config.yaml
n_layer: 16
qk_norm: false
attn_scale: 0.125
extras: ["capped logits"]
init: "normal"
steps: 7187
MLP neurons of a small language model. Each row is named by its layer, matrix (down: output weights) and neuron, and shows model dimensions 0-255. Each number is 500 + 40 x the weight over its row's rms, rounded and kept within 0 to 999. Numbers have three digits each. A neuron's up and down rows have the sign that makes its largest values positive.
Before each neuron's rows, "fires before" lists the tokens most often just after its 100 highest values on Wikipedia text that the model never trained on.

fires before: "-", "\n", "|", "3"
L12.down11:506443552517538424504523504491543469478546478502504500461509444524463482497458608531553452465471479503540531536468561535530521464445437479474550490502533499399474531506490450457464508466464524464593566475470441486494466524475556463572530490491465455465497470518503428485486549425540517477454464512512543476525498507490415417519530535496461462527518598545525563549613467557490499470469567455458528541494484479501456545544516536487486498483515537535456524540505506531493561517460502556547449544469475547502417544460424472534547535475521500524557531471392511512518555498518546483566455525558524497497471486499557576506446414515475433491511481534464513517511481550511507519564509506427507512527461479562510415564530443489477506465446551498571490478531513473450507516495598

fires before: "2", "3", "1", "5", "8", "4"
L12.down34:527505441489480541544531575492495466507519533574534486469511523532475473478554483475541484522493404511558513402498510568475528489467463495527458529465547457513477438548513462506505551537556513452426577445516498495549497535555570462462526486518505468595448565465409482469492461447505458492438495479598569479440445461517449523538498487419466542491465489494437480600540530435500480496516490518533466449506515535477558420481476482509491480460545524526472491486467443564455521497473512552573538475573577531502507500521505485472500503523506537588497487467516511493450482470528439489458528451507574484517543518508525547543536499519501467567532569540454480547535524520482477498457519557556453479530523463496526511422519472558458486527485415461478538479504615567522518441546559

fires before: "\n", "==", "In", "|"
L2.down199:568546485521425574495492479500516516464488465426512581538568477512467540490523541507596554580431503451466570541494502494542500514541521530558391439517525506522463512507529477483507490522573554489461596451490503497497517521565477465510548522548489511506418485441591493481510430518524479484524566502557511496521519454465499508558504495548609432447475524565530465534538549537459459574472503426475504447531505544388485464456491492585436487476504605475484515459523503517525486513460506550528462532485530487478473620570519525486501476512541512477502537554496466504457468586556524521499534496396504497539453499524510489488485523567442532470484498498494474492501537458483491529477534539509540445461500507446495551530478495463508445518455446464495522551509546526504498493430507

fires before: " |", ",", " (", ".", ")"
L2.down579:526483484515541495477493467502461487512472572494519503500597469531520474496520518524481503581563406504536511575560539525493479456498465471503576513453514459518524477517618491520489508479504485584514426437470620472441426502528487445569477458446518487492540387526482524549534527472513504501508502470470541489501486499605473481519472500487489480507540512497456529543577498415506469497451492515462546483455482444502522494569533518503522448564546467502538518523505509492518477451519516497485457469560429512493472483463501512465515502457385521467545441546482510502526545473533503537455502510488464549528498500476534559434536472555531557510581496488513439431511466523548538534533470506461349495450482419532522500514568550506470441464533557473521512498465500529521596564507475

fires before: " |", "8", "0", "5", "6"
L6.down438:476451552461500535468498466550510492488440470445529495532550424472521512469554500568476463574560477543503470477470506453531509470476490505454553430565485486513503440529483487432551471470500469496497486464427456504534494509482471484504479462468466513581524438544521528446560485435528477517510496502548438506564504471530498527472495507438529527487522529434546527516574487519409453495528506528488497616486500513484492499424540498501500471552483451550487475484478511481517460480492522397437497483493499459496545444405443484469549522487476467485568474584615484584464524529486501435471405512544413461455473483475554562574476538476477483527496518575514495480531539541530454488505441521453494487558487506438511457507555499550546513501475543559471393452549522506551502436496425

fires before: " ", "8", "9", "7", "4", "re"
L11.down697:458527460481503437412510478527451494534547525539524476476457568538535472455537500495413541455582509493528551486491525386492558484474507578488474503452493415464480525540482485522483493517481496400511551401515499526457477448539454521515498528543485527502531532481438528459552473571493481431496528494535575565546500462479389459519388476549474542449514531481436544526559512519455465524563558560523558492535447584431510559466472503476490485516485494489577524435474527495514525415490524553428423490528552449533468502534505510544507497533432470539499495554500513502417488497536461494540532448502520514504514539545544548477510546491515534507484515468419463464505525539511561509448498581495522426555489476522456444471486524543488488545464497466505518511526510485476456554480515

fires before: " |", "1", "2", "3", "4", "6"
L9.down406:481516532509530446535511405524421494568521476497511507460484489465525473567504533493518503460490449551542489459527491514534487503543544585499601479498546450561487455507518544468410531492458532458519595564540471479527501485540511492526483576520479475481597487556562444477435519430555451562496418428506476502524536548500542415515463489480508497520427474474529465544430552506510538443520484522504515444503485470520533517474487449535476508478467467550454523470457574453493432473453539471499494497525513480481470513475510468544456459437456543500476523493499520501567548504438531502515436416443486495447521542522519522483497470549488471517602585497451538523457523446469526457503515502392490451520502528484392507534490423498493494530569503467491568447453546545562496476457496

fires before: "0", ".", "9", "1", " |"
L9.down145:526519553540549537486555472501418560573565515510473444486472428485545520468475572424463516540492488493512590555524499518477483465460574605540533488502482523553511536460532526558516557489471518486561548519462502458505502487457478498534535442496442517414552504521454519558466542475539432507543441452508450489565523459531497550472417441529504482558521530568471491462445552473473402471514523520421530420535477495508526503535522505451519505498530472497488497454537577528513512517505524489473540404566540495478443532448456484488489498462462490451561462467445532452581540449507542538474519503509460487510514459461456552456455500480482475519469531515447533480511502526440573507481568480443454539466475450604502469552542426544488494516475451517512510430521510489541496460546560

fires before: " |", "0", " from", " of", "."
L8.down448:510484580484480472513449442479493516508484506462482557523457531483464494568512490556424450496536455504477458492542486489575482453513504501503423524551534539444518600491499521421446449493519413542434492398463472562520533505526483503518523596499548566459514471488492571489584534455508472524532471494513551581528477527442570444478485509437495595515547530489510498451519471509488455531531575487468448544549499529393440487461536476521566504493517499501487409503548549492498514520528522566484458511451472469510486475546453536423501531456448461521450482516494481492566536439545486476409463537489522483498390491521472559552474482492530456488466427553543485476507495542515523524449544533556434540535499483497489484470473456510520585480422492483494484514524479441514446471533499

fires before: " |", "0", ".", " /", ",", "4"
L6.down414:528508522501448497509484469553529482507444498470451544434551459495471476397549467477361454546486544505517468519575434556474479447490550485475485533570584547540508474441507498468516521498509464464505527508462418451450505520542472472513475511465427493581444518534499520495458525475476420465450510455508501539507553477530443488489506523533476441485551487471476512487539502491509505551467480547576489547496534542511603543452565508412516475574407513510474430415520492461506506477492498409479501529539526504475568493450550491485444521496504504456572455560566538505435563517432448504478473488505410456484526484488468496469438436476469490590556502499468488541500499509482538476545510509550502517468450460446428516476522500521501488469555531438454487541465497472533475463531436

fires before: "\n", "1", "==", "-"
L2.down493:507599478564516489510548535460517478483485460507511475502490520522529466455467528505484532545498410463521654505475544512562520557538496476507518474533497525445495486525523511491494428515497464488508560536543524517526497504466532494503537547478442517468476528471410483528515489442507515536515510504480496503508494451465524528466468499559484510555567400583511538540495573546469519571448516419486427456441557395482471435494492515492518494510502508553498520515584614478554441472456558513474543477469509514455525532519518490447529421482494473538442551553470487491491477548455547576488426509483489437584456476495484510571547532580438504443542507494510519526479507458458491529533494492473452528499480481540501517534480477447478485499514410487513408508510546383510540506428466

fires before: " |", "%", ";", ".", "8", "0"
L5.down149:548529507549467455428521474544479450553510445494509463513556487543473557481591569514576479557429492470506523489437440517579522486447444518510507550513463533494479487517438476526468479455500456481456551484535470572510452463512484420444468426493514487566473498515505507488502473425528455583403474496479513505517465553511427521529507541460539506533510554451469432568514490487472465482535549516463516455441425480488539454489460447510562464586537509527572469475480464523512455599527508465416522422488519497514464473555495509507467487499494509518478504537589574565469480504462514457548453512514498446523519583560539498507433572525462530500535509512447529459445461548441551542454507493503453544560545460527495488473512472544498565465485564492493482519513528481504516435457430

fires before: " |", "%", "3", "7", "5", "6"
L5.down72:531522536527473484534495515508488473531491482387473505543478447491485467481575523496525503576515411573517543464523507428501517512528467470514469490551466516527491520482465460430521512441498489467481510520561521482540458484466567507475489429510537491563500438451512585541501432440456556523444464525490476490491518488584554467537494551544458474586455497514513572434471497538398504539421453468457501487470549563481486453486485579486442485540527470485574548533451515492590486547548511541501498564483521467511546441484479565487535455485494468461551538562591470522406536494433460453500529558525469450496461514552494457574558486459465468462500514539528521447523463544448470493493484529577461541483488528450431492508478471514496501484533541529543516475549494465581519432488560

fires before: ".", "6", "5", "3", "9", "0"
L3.down306:465537500496513485570510515494475526457486518463489524467496454504488504437541563488489500530457492498463509572539440521546537435429510559544487408495562489599540513410521463496496450455519487526490529554499481515471549456525522468514555519571424517568487532549532464508477525490588490542499467481493464551507512528497549552500470431466541531503499510451514431505455479477564447455472463496412447403540443517588531459517475492518412495485506549537560577454456525501510504417475585555528526496475495497462496471437499540460535527449485474483449493486505542465472521524420487491379504468402510516503474522536503568516536462499537490515552497447520486492591513482409527518549505506506510401508521489492496558503560484554513487466471519475487507448546516574495439445517507

fires before: " |", "1", "2", "5"
L8.down405:490496487525544543501543495459492526500568490514472477606503470518528539522591575502549491452520480538560488452474492469474514578394476492507564544534429568561487502516477475519486530454525496534517478465487464524525511441383503548511484473529465520496485433523556560535508481531497483527437448464449492498492583440451532565417440458539560437539471536471479491504441515468458513518465557513494540490503415517477507470548529562463488536442559507434492519535540592483484523446530505486515474476496490461449572453538504444483528439502536502562486492497479478519528572477493540471543557530493473500545447511457433511489491516514548513503532468520510555558518458459485570387553449507520495522439569569458511453472480456500462482491485535570512435472473542493598548502490483

fires before: "\n", " "
L11.down452:544530537515567547498508443494497517478552542541518480520530487511505536506416579480538553491603515480484484456407479569476431482487458471519562542531547480446514529515431530504512476429482469592531539449396480501502578465485543522543515449515441465457453470476503485523512519437523523511490513496433522452551524454512485516483513473446501482535560531590519526607573487516542542437512538474459491531529565499473512497487421547519509487488495490505573522485501504532440457498508433571500483481469440470521471553511518526516470552452498546485442582508437464493538485499494587513521459558424447567507535510511540522506494505493377559496501508534463483440500465475450519527491573462514504551528498530466467491543514489466486396453526585528538545490481502549529548469508479

fires before: "\n", "==", "|", "In"
L5.down190:524476513565508470497496427467465483509451519541529472561535508515470573482488545483506509489510546445515501576483554509488488528493568543540544465526485485429499472506539503552559483559540463548516601434512507515489541489473493534576488512512502444514513480486492470514542458535555493469539547510524561524528489481484467527537528490464487502524527466553472504462560461494456440454469473485505499499476464462510542580468472508481512465548472517501470499519452450493500525556428485492403455446442467531406404614560475581475478510429505497451524482578406468533586555532562565521496531533475525517470509491491498454487391547558494520544560508571504519415467516516457547542480501571420516450514458490496468482535519570458434475446498567455531521500525477474432562506461487

fires before: "-", "\n", "|"
L12.down277:485539483453511568541490495481443521495516585502447502471506540431426515469499551477471455429502537509465495504502510524518436511445502478510538458505472532422504514521514428470495515561501465534467500524521456485530485457407508483548483479573502513493537465519512472492494542493606476460493537475471550513431511469471493482492587503432518537489569567547564483530548431503497481515408535484391544478499543504495513602585545489505534549499551475551507457526532448507557515551453503521491478496516506491496409529551527453466504482456468494501523489420448501524520564589525560484536476511471452548554505536496468551440401579542454528504480534474472471461458492476504465515502564578522474489521439500461488485490516458471422530455439519493513587451520490474511487531495622

fires before: " |", ".", "6", "5", ",", "2"
L3.down372:480510497442397551458449551587561475473457458431505540504495510513478586468439513549482517482532555509521513540444525565480496486504505473519504528537532454565550455525475482555538434529522469430467470439565496524500550476430504466495463508462544461537471428493554510458467498517499520466462496444547590513490501420480501500531537500524499528563482429564466464510474468560497538486499471483497459566582537421513484476496447558542495585492449572482490512498521542492528473542508467522488501505386555452509475520551497520518493531509458523435501490452477449451513518469492519531478481436463553560551472512580456475438533456425486506549496567536469553496542526546495529484474534537556489412550499527532435502519458456478521457490503556467545540562566500562474559454493448

fires before: "\n"
L10.down450:497446543575535469530506426459518491448535506572492452452484512508562486548476513449491531500544504476472472520449509548508373489511509496530540465520460453503495546447553500523500488515499522522536542486466431433468520467454528528463486509496459475468473478458562499485481514542572526467505461465500499530526478494512438525551570474480476541444586549570489502582536522509497530492539513430468494546451470465443499518540453501574575467427422445558504470539540519608534489480482445535502474430566464480551483553574467516502535449488561461510477465470438464496593487425523495517450444481520514520460403495449518582477448579459495561525478525530424475493529524542439427510480569532513499486502575485512558471523539452408500499499495503506517490494459445478529520497502485

fires before: " |", "\n", ":", "=="
L11.down498:607496491504462530584603473513564544531507462433484522476509538515529601540491467519528546572562447473474467529537470485504537516502514538543525520523497539499488567460541436499471471521488558537436510517447521418525526503522488564501468497505492541520490506496513538484429535504530533471479511532461446487449552436551534567406517470498539509459507527540511513530513452505501444455517539502583559420442498497426485432451516469487444510493505516501489438458462549456533468572472472544488470564481511452529531536391487550496508477562531532484503468537533458510524516518444487520477576567433459445510469543479530460478501442522463479535534468479484570539557498481452416536455533568537518458529542547423518559491511525469456479517523588557460463518462527518552544531529522

fires before: " |", ")", "5", "–"
L3.down494:525519448521533585490490530541503601449550459472536498520477472448484513519482456495489491505514494495510523442589528530469469546417486543547467566482492496540494515445466512524493569497545479472532397515570516453506577479481466593454488454566534511464499563474559452481438561492464597475549500455494560490432578450531497425544520439505505486534482451511514539515528455569459517488560506539518518571543445537419526465520497480473464485513486551432527426486543583449511511555502485481465480557497466497504543511520479458523581480445528440531591534494523501506435520480492513587534496495516465479549452476512421439501480477488580449503505499472518505546504542518538545492557506481526487530521507600517480574496451514518486506518503509484534541550519486446577560521457513